MLP neurons of a small language model. Each row is named by its layer, matrix (up: input weights) and neuron, and shows model dimensions 64-191. Each number is 128 + 24 x the weight over its row's rms, rounded and kept within 0 to 255. Numbers have three digits each.
A block is one neuron, or neurons of one layer that tend to fire together. After each block is what it responds to, as a language model described it from the Wikipedia text at the highest values.

L8.up297:158147124147080087115173106133117158106118163142125160104151120162149119113134161166125153149158157122143120129134134084133134161119142103128073127134145096148151145146170133133135116151126128123134103121100087173084133130158128097109137153121113111125158121173125130129098149157126153116153084113166088098149129107103142182105133096115128112099102115119114127101113132063118088129129
L8.up383:106168136138156143140114109125123133096120127093124141127111165150150132126107154118081114128136137108130196151139104125139144102131122177093112173129135119109149116159141128136130164145135104126127054114093122146097147113123112134150148117143107123164109136116150154095126145128100120097149155149087052132146131108138145133148134142117153070113151136116116113101129131136100123095140
L8.up722:127130112098147149182126102087115137146107113101119161103128152078094153109123138086138150133142122131135168143123132096137176099103107166126161159138078150100094111142103124157106140118133115149177102087097114138102127122114106128106104130113090143136101125143168126124103108172149104105166124158112130081147140149144098087151134163141117104098136078109140115131122157139123146149170
L8.up734:116116122150168180121124143093105118114113138108159127111142182159144170188082114150111118123103133132156125155150088074109129091134135168129151136161137129112141141132152135159144093169115120169125108131143106136139136127122127107159116115115080102155101144166132135099122146108144122102166103151125127122139145166105142093100137165138112116173140141156130140096145125125162132126106
Empty table cells, mid-word pieces

L8.up131:126181113103116059150143166147175163153116121114071115124147127113093144135114219054115134176133179126104123099116133129172131139123118118138122159109114118091118129099145110093157107125107124152123141134126121100134091119142116105147098140130146102118134137138096144118094078135143126137136107131141148102113122169135159162114128153119111160117118149126133173145148139122135086106148
L8.up286:153074107138105099146122121168142149161129141133161098120137113130095110134103145152114110130109164103119100141096147108142150092190133142114092120113089157089094142111129137121130150120081151149144171157126137099117165130165127161104156141087120123078125139116107139099116166109134118148160147144136157138125101146135142080139175113128082106123165148161127122177139127160151141102133
L8.up418:115148157125119099106114137155146099134176150130103159113131118131124128112125154105152146127143137152092151125158100107137065097174100105126128138145143155066100188099075122150139140103120080139140144162112117159152119135120108099151125145112162103155131126156164112085064108150111154133114153130139163111094154087099097144113160102130128146102135124139173117141160156119133145127118
L8.up506:175188105104097078101130155145151127144110161142123148145127106179104156113088117103158111151134096131137137143110090135106093106119160087088159141135111164116169157099169100166098124114103103097170121116129134117161081142115116158145130122120125115119099126117137139117118130143090116125130161124164132143118114091153123150102140108122157143108123100156148149130116136114120133139090
Date parts before year

L4.up463:112137126124141140121119108112162138112146130077095137165127147119134151108142142104110124114126147115103164130107098110131138124166130162121108141141150108087131156136136146097140104137146141106145105089091114121130148140135123121132115121166152100210105111117134124122126141174128165110123147176109117140172124077143173175124143124136103106088122135175123120093150079085130152131159
Closing quote after period

L4.up615:095142115146104085118115187175119148114150178149137113102118106169159169126139135115111131092122161130083124102146126093156143119136111138084078134103116128126152151172133127127113098133126112122153155095129118145119132156131183114120127125132113089133101120188095180081150135139119133131122141103115125142120109113083149123116126159120137097149148140168207152139138115130105112124142
Mid-word fragments and date pieces

L6.up3:104131131131112059157126144126140154112127146145142089105132117133163138142132148138139099094167113140124104134131155162148162101160126097151084112117117190122084161137111141102172120170121175111116147146099135086161143107176092130116136138117135102086156099126158130146111140142126129131141144153128108090116118114185171106137125095139127130126123120141160096108167134127145139148116
L6.up30:136131147117132145128116115120132158140132114111076135097157124134150124112093156159126156127108141124168135119153058112067124154150130143101159150122104150109104135140138119114124114144185131145117170138151125145154127133141151118125129105150140129145169153168147106131143150088112113158122121083131135097067135099179166104098144088095138104103123116104126136119133103180159119121117
L6.up111:180158109102105142096135109141141128192113146110139120108131111141102090150135142122128126121138112136103146112109132145127121119118111133143153129110141142145181142160175173123144114136177155116134073133130113082174132145125139130169065164122140100096142143093173115126119178080109104136118129171148131145135112131133140165139156113126149099142132119173071075128120127146125093121142
L6.up168:142146096152124120120125161135159081143082112159145148146128137098126140165150136093140092086157067094147128112108111115146135125125157120131141135115107137132194120142140102097133113105160162096130094156142124125130128118121112143147132100152127154121111151057131109118141176148129125140141138156139130149140102148068127123114130118141119175103113099125133182135162107123137120185142
L6.up200:143104145153108128116144139195120171142170118122121108125134140152095108113152122132183124104166138160124081163150126159127140113106174121138098111115093192154120164127147155133136135134146133136162128139138132094142139124139128108140132133104117114146154115117173113141145116135139147108119166113132083143083101137165157103113088076125171124128172112129112153138129120089146128106123
L6.up241:156078107131149140147145127098137139111111126155066120148129168126158112115142150120097131125103138147166152160130112135111121106109147127125114136167118103161092091136122123112150099104103132117161123145122134124119152079137150124110154116106104101133115142149170149104159098138123188072131116125106126098096132172125124140107107137163136134106111117097128143111158091120141135097135
L6.up249:095149113093114092140101113088161147100132154132099086107126176115117160094059122157113126159188146118147152109131098130128110110117128081157164130137105127145112124157105152120128157087125115117144145131109096144137131105149163134140116157168140124110138135133112126146113152142127070106149117177131103138144150150156128137123110179119145162121106135081093128130118135159131100154115
L6.up279:129127122149123131199133147099129147148096126089099118143114139114119137149120083131136173166099116147135175126128124108129134115144147128155126082130123205149137117095110164146127131125126140133104115158155147140137153152156193102111064123151123072119147068148128156145093129096092106149149154123134131131092128146122083120138138148133111174121130112143146123121160133081101098146127
L6.up358:106092139147083093124174142113103162163169119151129142119119112130098114131144092156172091153135131151106152150120142133135146134125132108130133151154088160170138164130097176147140134121161117127133146107133137116168131115154138110134089146127146106082177096136123096188131114128117128113126147132139147124127108103118135157092121149147136122158141138095131125123148105121093078153157
L6.up375:164130131104143125158089137141099139152153119135122136128114142116166098114108125077140137110142117120076148138134131138109162112106147135093110110093157127145135170141169151128124109140079128119123144124151128114171133124159101130124159151142183059153127125124147121149126154145127110134136127151101098107139085132163128140104105135157113091136128109081146134097128109137151139167103
L6.up403:139119096130138147150162159158096140109145108132114128140116110117148119155127175100183107108155159116120122113138094100110129089156149099137158092103145171169140168133171140089136174169163143113136135126104149146153106132162103121160111128181099097098132106167115097109131156124098083121101138128125119140105154128126150123092064123154137129155123104118133115113101124150143133159165
L6.up418:129135122128157157113161090136165120137141159105174121133139110113121139117124156124196146108118108102108127166124109081141129172092145116158130100146114150133114124129134120114107146142095133113136129120142086132090065131126138107143116099168133164123122080169112078119093167133142145111099119141151132171138180091131131128126169090120117080123153112129166176125086146095153140099126
L6.up560:141118122118132095152128104136163138122091140130129137089158142128076184149104167108126135110085109133129174127151154133140150141128121143135105152119140139132129153137156180121145123164163165125106161134096061140133095148109128123126125119120140124155151156104147104117096119113138117135113117116162150119156121083109156159105099141130138126098143119112105161144115109096114143145136
L6.up603:128144126135136137109159140111119146147166153127131163135124113147092096166157117159133152129155168100127132117093118109120164137130100125116087135160151168110151100169122157073122141116081160137132137109099117156132132175114138133121116125150121097072123109135118188159114144090136131153096124131150144130123147126140104137117111158141136101194103067100127125095142126129133101166126
L6.up605:151110137119087136090121130124122125103105151151095111103145097131116139170131148115148113131129143118122085125131140133112170156068115161136118057207096148111132121096137142145171145112158143155119108127138138118161150125137121101151108092086148138141175114088125148129104124138145127119160144146151134126138146152121111131133122099133112141184149111115116132137133165136168122126140
L6.up760:107148156135142126135133159130132104175105086128159098105149092135126164128151121125112095127155135128132135087165115086106115160145112090133107090092096094166117132125075123154160113110170137067167155162164173162128099140156105151148116123122101122131123150114142113098147139132095067096128129140100117110116114148134143135137103100103160135125149095181111114146161135126109131110152
Paragraph-break blank line

L6.up6:133128116118112134136116089124152160160110121128094092101146123117117108152122100156127113141104147082134123103098150165120119151124106152129138158088061128128129110131095109129161147103169161120128160136106138125099147116117145153101101131124117115139095101068101120171134132090098162119117118168128115138111128194183151148192108159097118108177140092157115124189124132124125144119142
L6.up100:165124073085138119170134125112120124115115112137128124140083140119135128119165130172149118091151129176144125151093173136183148100141112142161118136123096161137112111079112108175156135124137125153139152115134092121122161182163096136112150144149113103156125129093160184160125085153165130106138124119100137118136147123155089124148128107140106133128119122119136133113105091138148121143130
L6.up149:142106111108114107114083121108091114134143194136197140122119139123099172108140128100112147121139088135150135129115099113167162146159106131141152124107133153157151143125097075125104115140160101123138147150133130145127150118158125140100153129141105083146102116131099152164150086161107095156124152112112094124089149144128140154153135120115113141116125119130108090142112118117168113132141
L6.up185:135162109116069117159083151153115157142164135100116102122098106099103144093099145128103153145152158152099124131128141118115104096092134133121127112114125111124123152120150146161124117100136174140109141109203143134113139130100171127148134104114145078115113135091111145118127146159147149148117167108141127127133115162122148160149159097136128152076132153155167127133089075134137115154173
L6.up194:145115173115136159113131127133138152103148115152112116112122105130158118144124153123123145121086110118111135133056129145103139121094133139097124143107130113096133119067093146151115116128123169098152114107142124136130127122131116089118159074151102133083155135145168167139164123169159085111142111186094150131144129106190112111155083118139118074122153099146145136118123116110128139088122
L6.up228:113123153113152133097111081134126120115107145142102135108132143170091150108131139112162113106130090144158101110137136154102107141133122126093107118091141127118141160120116116127185149106093085097161146146123062102108152128144137140106173135159166090140101123102117126121098115138084137120163098144084157159175152148184142135171126138159148131128138126134133154106107158124169128143169
L6.up293:155126135123137088164107131156112097116089113173158187149151106129177151120125150127143118100174098093100145110140094127132093121180148111083146130092125107111096096109133187141142122148114129133129077110154103143154081171090149151102100090171158080157121129085137145139142135132119108129120149107122124112154098119157161141127145100101166126115123149112093171115138103104142127126133
L6.up351:152099135136152107167119110128152131126108188150124136111113149118121168168116114128103140144139098095155151143094096151122110099150159134115106191169089111122124129141139094132124148135114140186100099136120125109117131113063160128166124133081112162136103088146080111102104133086104106122112115171101141151160122124105119161135167158154133136087130116129121148132127121102127127152193
L6.up412:148143118138122097083128086123132144065163181171119154149141131117113129105106130172110154069142174110121145165117150136124133115101160084137127171118109139105116101120132141108178138132084181135113075108142106139089173134167147075140081131114100126100121155122168129097138090120134148130090118137114107141122130113150123109152099099113119162095118160162143107164149127141146092148126
L6.up518:104117110130130144139128153114128129138084092124105095164122117127100123153147111067055099138120127099115155101170106113150138086162134159076109159108122155070077146148117124150154130130129116146129136130125119143116145134150140164110118124120107142103116111096144130120122117129138125139115090116157084121135126120124133142094147112149095133144109146131075175152136146099084155121160
L6.up595:157141104109126127182139144150169118106126130168125155102176133125133163137115106117139125118093123144139124117102148122141141089117151121076112125132129166093098148120102148132118152141166098116102154111106132132111123123097135102085146088160152120159099116133149120094103097138151138094086130162139159144160134114148124132103134119140112160134111138091121122137126079139111133142126
L6.up606:133150101086081150137121114112116221142119076141154134075133142142109136116117167137151104162138114135131122129133151078152084124141155138107104118128079137132137128133092149142119139123117104157158132118128113131100122128118136144125144128165102150159155134154142110095129097119100147139131134085107067128127080129134111107143114141121139133048116132160177086167097153091114099110147
L6.up617:101121159081153144139145107131141110100109179094149132138139155121153157139095088140095131145114125121132102107139192090125109107158116110158125148100122098133120089130136141133157150067077137100129099177123116075088134143133127137125127150135169126141158162121153145177139103154108144082143149106139113125068113134163116101128127126134091106128121111116090148116169115125127154115106
L6.up678:108148137118102123151096134088093079117144119107125136113103139156117123134144148160128131125106105119133154183119138125137091089150172164125089111109114135131123119112113181141117134142097155157136101080138091080142158165127159069102102104128124118146124141128139142136095100159121093103113163146125151100125139092152205128103099145137134160158114124125159159090116142154127113111103
L6.up723:084085090145052137178120131140180145105096143144114111094130128127117159124097106106179126119160103060126173137122168134170130128159083121110121133103075147117098128128120102112131133095137121175097143146147096126113169120101139131108118104147136082147105159126128126145117092130120099162121142147102079148101139108150123092140105122157169129077121108174156122156136106144139094149161
L6.up764:133116122086142144137104137127149111150160137142125159154088099128116151120066137191151111117187128114124165130147109115170107161139165165135132059121126107141127116110134125150186123083127122105148132102130137072113121161099115166107097056126102153088133106101133141133142104134103136129132145127140153104089157139125164120129123150138110125090112145145180127112146074143082167115105
Decimal digits after a point

L4.up185:127120128112119108132132161090084173120130102108097137131095129167093106111164129122105123114142132098125150154116106131096122141136115143118092128108159140190149167151142128112173113157117115111152101117090127124157156167159153090176109156151160111127144083128146092169143142119102133150096117141151154133104122122170079109130143119144148156126113112116102098134133101126174129165148
Sentence and paragraph ends

L6.up28:092139161147120176160144144128099120132103133136149114116116175135150126108143078133151159113112136111115151128127083136107083129107153092150094121126144126143143163133159192111103131142096116127128091095164073125102157167165143125118093128111139125117087100109152140104140106087124139148124164119129129098110124127186107104146154120117150134141127074119160180130115122071162155142173
L6.up75:131123130138152134086167126155112128114135114101131132141107136166133160102142093154117169119157128128152149137141130127116123112148124101118090106102132116126147146100086125122159159101139076131139118102102134117083154111105134141073160157148158129069144121114136083121129114120145118123097112119145146138096147123159138151110099137103143142095109133153112129113097065135160135156163
L6.up145:111154119131119172156111143131127094129138117122151157144113163173136107092115138119141118118147105169124138111134087117116092213151149104122118128129136141085150188146126168122142126118159110093147118131127152155076136160155131126186101108095138131115124126081138111152126126133140108186141133158163115107111118129186147138108159134168114132128099107145093115113124131131131094137125
L6.up170:148123155152143114076113118071126164185099115134152094111118122159093105117103120138152159145162172102142126144095145132159122102091199115128147105131171107150117181099162144151106094116107151115127160154121094111137181139141117125126134110127133144139117145135102172203121117116086094131129125151135120141086113132127106163144154156129160137130123103127128128077145103115096145139160
L6.up199:132082161148123097091106163134150169102131125136109157091126145155113138138100110098135114097141176146137142150102157130129148091133195160095117078141118102113133135120103170120110137107139138123150060128096149130096114142153147101100133138110157113129174160113111137127100179151145191148160127109139120128165102144154130085139113124150123100101104147106123118111115101117131131117131
L6.up205:139140147106130136089130146093054167105169097115145136151132132128132122108185099108154143091112123159124140120120135086110103127143168094120113117123144154137141130100071169121165117068165094105122102096089122125114115144128151132123087159113110086130160112125154109132134124102141111132137095100162155123094169131116120104124128151122146150118154129144095115125137109148211134171152
L6.up224:153143142101146148129161086114072152121148134131128147129177146149132144103155085141164107118142112131094152091105133129098080086156148126109095101137159103136137136136105129101151120112123087103101092128112175104106132125132131130121165142137112107113133084122126120095140142141147118140133111137167135175106147111179087070140121160141127181119160127124125119127134095134143157123120
L6.up229:121116151140130114077175180090093158127091136137143134098131140149100113091149097126157163154141130099115173155109135100124117082108129098110088113125142133130142154102138194110177145169132113110141109139148144146093151170161145109127089135135152127110140111127113099170139134127123118144099124137130121122091120117152123140106141149128114127115084087122143140150124107139173091143162
L6.up308:125153127111163096120156112122099190111117119090083106088177126104109131083142086100140151159149110115107115112110146161131098109129165132101123120124148125107134146129119094102110138173099142125130104174114111112108136134139131142152142138126133098091122117153117131114138073141092150083130129152129121140135108135154136146094136144138114116119113084145086127113162091126102158102146
L6.up318:142137130139130133062172121094121149130138113056128113139146150135121110126113113136145147139138126121090101139122090141132093141139105133101132123103128136131113129138092136092126175121106133128101134130164115137142130132131143106127093128118124172159153139107159148159131168148119130130088152109167165083133102139164103101067100127078142138132094135101144135141121049138178138122099
L6.up507:140149103170138131090136117107108117099143102128134111147151148144103152125134100130179135117115123163162121130135147116149086126141133064135102117101162125150153122082082131133113124105173108115147094105079166153070140060102135163106113140101139126111133083146107100108118140128146137133121130174146154153097129155144196104147102129150148127129126140139118096153116098130149152141166
L6.up575:128114143137114125129096117127111149109153107113116129120114131153080163096132134149108112104136124144117124135163170133124118115122122119103140127122115137139124153117137136098171135150180094044129160136161085144084144194139129133159092135113132146110118083105138134133164150081134158121080127124157124108131118111188132135128145132145117126121115107167123151122131142130152116123195
L6.up680:082124120160117109102130113120128141127145171158116149094117142127114124209150114111122137118130168125125159127112136133136127133129112143143128097102137162114127146155167157071170127142139189136153129150124132121111160162142120099132090136136174109083111127161160094130106142142128100160117084140148090162137074139146171116128128160089131113125083110142154102155075158109139111114161
L6.up687:136115166155089138109151160113103117098123115114119132129129172124095128104184105143124079132121140125131111170125120157129087128148109149125104165134138133176136156134116146112152131139132139117110142135156102131099144146174129147123128112162144166091155096141087176141116128107098097157089142137136131112125154105168137120139141175136128155127129071100126130161141154130107114140153
L6.up702:150134141154120115128134152071116122114120148115125142148111100130130111133128127149135128121132140120151142121099122142124137108110151130138123128121145136108139139162132163100159108135162145137140107146159140101140153170129151086141042156115142109105150149142160120166103154134125085122099092104138133173105097104185122131152125180080104149126118082137109111146149131091159075156126
L6.up707:110117117102162106083119108129058146125132105123141141115103145121126132090116167129173188070148163120115119132126155120148101104145138123104122128123139126163093132147170104115139169130095143117126086125150125145117116192147114115124074147125148144128145125137127117160122159176116140145087078139122163136118086114141154117124113135112090127144092093082151138108135116165121164132222
Paragraph-ending boundaries

L4.up646:106098140114120115154157156127100168120098129145089146132128136160112122134153127120110139121158126086123144149110106118092120131140089148115094130124131167162120138136123145131168129147116123127128082101080120153149152138159153102142115121138154115155132057132101084168150140142127145157122102127123163135138101122171100136133171110145125182141120101107129109151127124129169131156158
Paragraph-ending boundaries

L8.up441:165108119136078116149164136130139114108118136165111125174142134115123068108119162114110141111164110130117143098086130120164103108147128109097171146117136104176113154145138139121095129126151113110114100125159130139092101109173142107114168136138088099130167136159119122182127137128084165176149154131101104140147162145139183122113146091159154133163114136104107135100135124138139141124133
L8.up476:096131125125109136152179117120147149128106134127112146128151118144059116123075084107086129137107122166124120097146121085153093090154137152095110111145153117098103152137156176118131123144120130142107104120110163110109132095150126109128099155099161138130169129144134137109086135175101129120118129063140157130141120165147124126134179113118111144122118167139132132092117098118109109157117
L8.up558:148110149151081123126178165146138115128106117166116131121092139141103116112085172149186170156146146094092149158196149134123122127108101132130148107144137146134129119134114105136113135157155131086148128107102148139145112136134157139115138134102116088134139103109105124119130179151137123125112127113118140154159159147138160095106084118119103135149178075146132171152139156133135106133128
L8.up579:114135144168117144114158138159123104121138115094096126151156157136107113105128121093113161152167133145123143110137156136127107087130151160103168149122136132150099162183158162118143118115134150124143101127135159161116158121141142115106102155129128100135126132118074127111123165116147132110134168123056139098136135133159106108118089093138104185148153089103115168119097144114145101133118
Mid-word fragment pieces

L6.up35:135107112124119107108150136156165139077111189128134161159161118156134106131133127107122151160120120141072145211133152078145164138104095134167113151150128130125116168107129152128123095145119082102132138136127121173140137127133118115094096123079136150106108164123121114125155114139142179079135168185102119107097136127078125122129142101133120165104133133111108100093135137119150120125163
L6.up88:139135113141064127131123162132113138115146129142110161086128122137117139136088081152151095158098106128072134109156172135175134162133122111123144122114123129126136165107099133151118107165124169130130151105116134115144148201115132147105150127101113114119158158084057163142147109112137123141096104135147117098076125118094161132129125091148120135122172100149102142112082116142143089127141
L6.up119:101150114133105111170121135126108148121102113145138087117144138167132103116131141146154121134129159121176106145157143128116079136133144165121138112123073103131160122134155122126156105120100114111141159151133065128137130133099135110162166155187129109138128166132136138121052115074072152145114102091136182118109139143159142116110109145130097138142149139096125146116097182107120129134122
L6.up150:092108125137084105177140165123160124130143132126124118100165091143137127165092124111134105172098133104149110153116069172138123119151132117098130073100099139165134134099158148175128146127134127122154154117138113057161086131123128118145143149139113114106142117121131115160115163135110096112122152155133123130140127167127135161152126127124108115145146130142131100146163156101077117145121
L6.up281:155130093146153124161142108097132168105132117140146107113149103133091069148150145129127092094134124134119151115135106131170104115106127174161181121147101149121127182133139131126096148114118106105131136165123153170126117113082131127082125087143113124141089094155118135158132176144120089160125154160064103090149133149138158142133124118090156129136148150142161111120117131115132108116165
L6.up336:140135124106120097150129162128112170146108116120106121110107101124150159140123153123099110127093127102116164148127110143112156129149089116094090138121128153112130167107157129126111111097123082106185164154105143111100134148117134142127142136143094108168097110086094102164131090100087089128170163121157137166103097137145145133124111178137099128131159136148138107124163128131142102117108
L6.up355:133121125143100088164174133133112139114141092145106094089112110116141126104133176061088126161133127104082166091057137134111095125130136128114096122162114153111158166110171124116143090126085129075148127201122130128110089102105119106125112150086107101125127122123137173148108117104100153133115162171118110140105122154180137123143150128129110167107128155169140127166116146145121097141090
L6.up419:120096104161108156104115115109139150163135111107141097087126139118120142101090116159123140117134125107111134160151125106158144120127170090161115147152120126090120128117108136120132124185143111149145104144115111107146061138132094077137121096157128141107088153125088140111116156109127049119169123153131129166145108134157124118151134122123112141133064145137157138170152147057144121170126
L6.up474:078126091163141106143147132120196108108158125133141139137170108159064085134087125138156162086157094095165114118128130171148143108144115112091122122134129167112121098134140153151125140164137182156100096138126122096194105131130106147159113151105085100108124120169145140146167167120108136127093138153114104121165076132160150096117121120155084117126180138132120124138150118113124149170111
L6.up476:089130075147135128117129127141133145119148139133117122096140139110139099128130102116133130129108121126150136130134099120127125145123132133120151142116117095088127170129109175132169164145128154171157134143112114095099077130146136109134143130143119195086138119087144093089138137106166094124133155117108118156201084132141154116115134142089136149144154131175109125159175138138127143117135
L6.up491:128121100094099144131160183145139125134139136109156139143112105146156115142111131130081125116190150128167124092102128108162115118121135141119139138077130101154127139107129133151143169114142140110158153146139121149112165088093122140130155082121123141107120121117159119140144141162143113146063165145129142131142098131109115127164154162148149123149142120119111171130158142135077133157101
L6.up530:138146093160129090153110165146084147101122121157117113091130088107141138121104132092139139118121147139123149105134106081173108131116100091082114133148105135113115159117144105116146120152098114142167208121154121144117112130148143128144102110096129081093107119136100135140147137114135116122179140139123159157125120155113137172151119121149130167132122129214158114149176149136121141147080
L6.up593:136102102152128120088119101148125162105126123146092115119081087128132122107117186143140121169142122111135113102126124117160136123144155125118110164145146125140141146118125131193112127175147140121155110116140117127094086197119159174115149134118124146122170129108115097133148102118094094141100142160076124114156148105142101154122140137141129171100132149119141156168119124134154111140131
L6.up637:151126171119110106130139153118156180144082169165135145111146109163141102160111128108150101125169095083123124130117113093128146152138127138154131108139132097097192105068169137139191150124127159127118178089107143080131116088104138121125109125140148140101128137135089169119124138162139107147103135135174114108055134108166088145150134169136118156099109102130131134136113118153151159114107
L6.up745:116108143163100138108108127134142137108134112125110144120175121111092114133108132164127124140105107107139125121140153099092153097142128102102134099118120133152108156109136097172090103125154147129114127093137150136165167139124145109125110146157144119096168159095153109132125101114134095147104127161079120138133121134104136121125136138151136164152102115169130118109162150152136147179126
L6.up747:111121147132140098089108123109117110141117176140075130110130122142132152167138124152122077138142129094134133124122151142145149158159138154137112112135126155082088120143107136148123159115111097096166142147113131132176091100125152165136105131116133179104152140146149149103119124116129109133139112154138168148091131147139105083159102112067123106185122103157146069096162100113131098161114
Mid-word pieces, date commas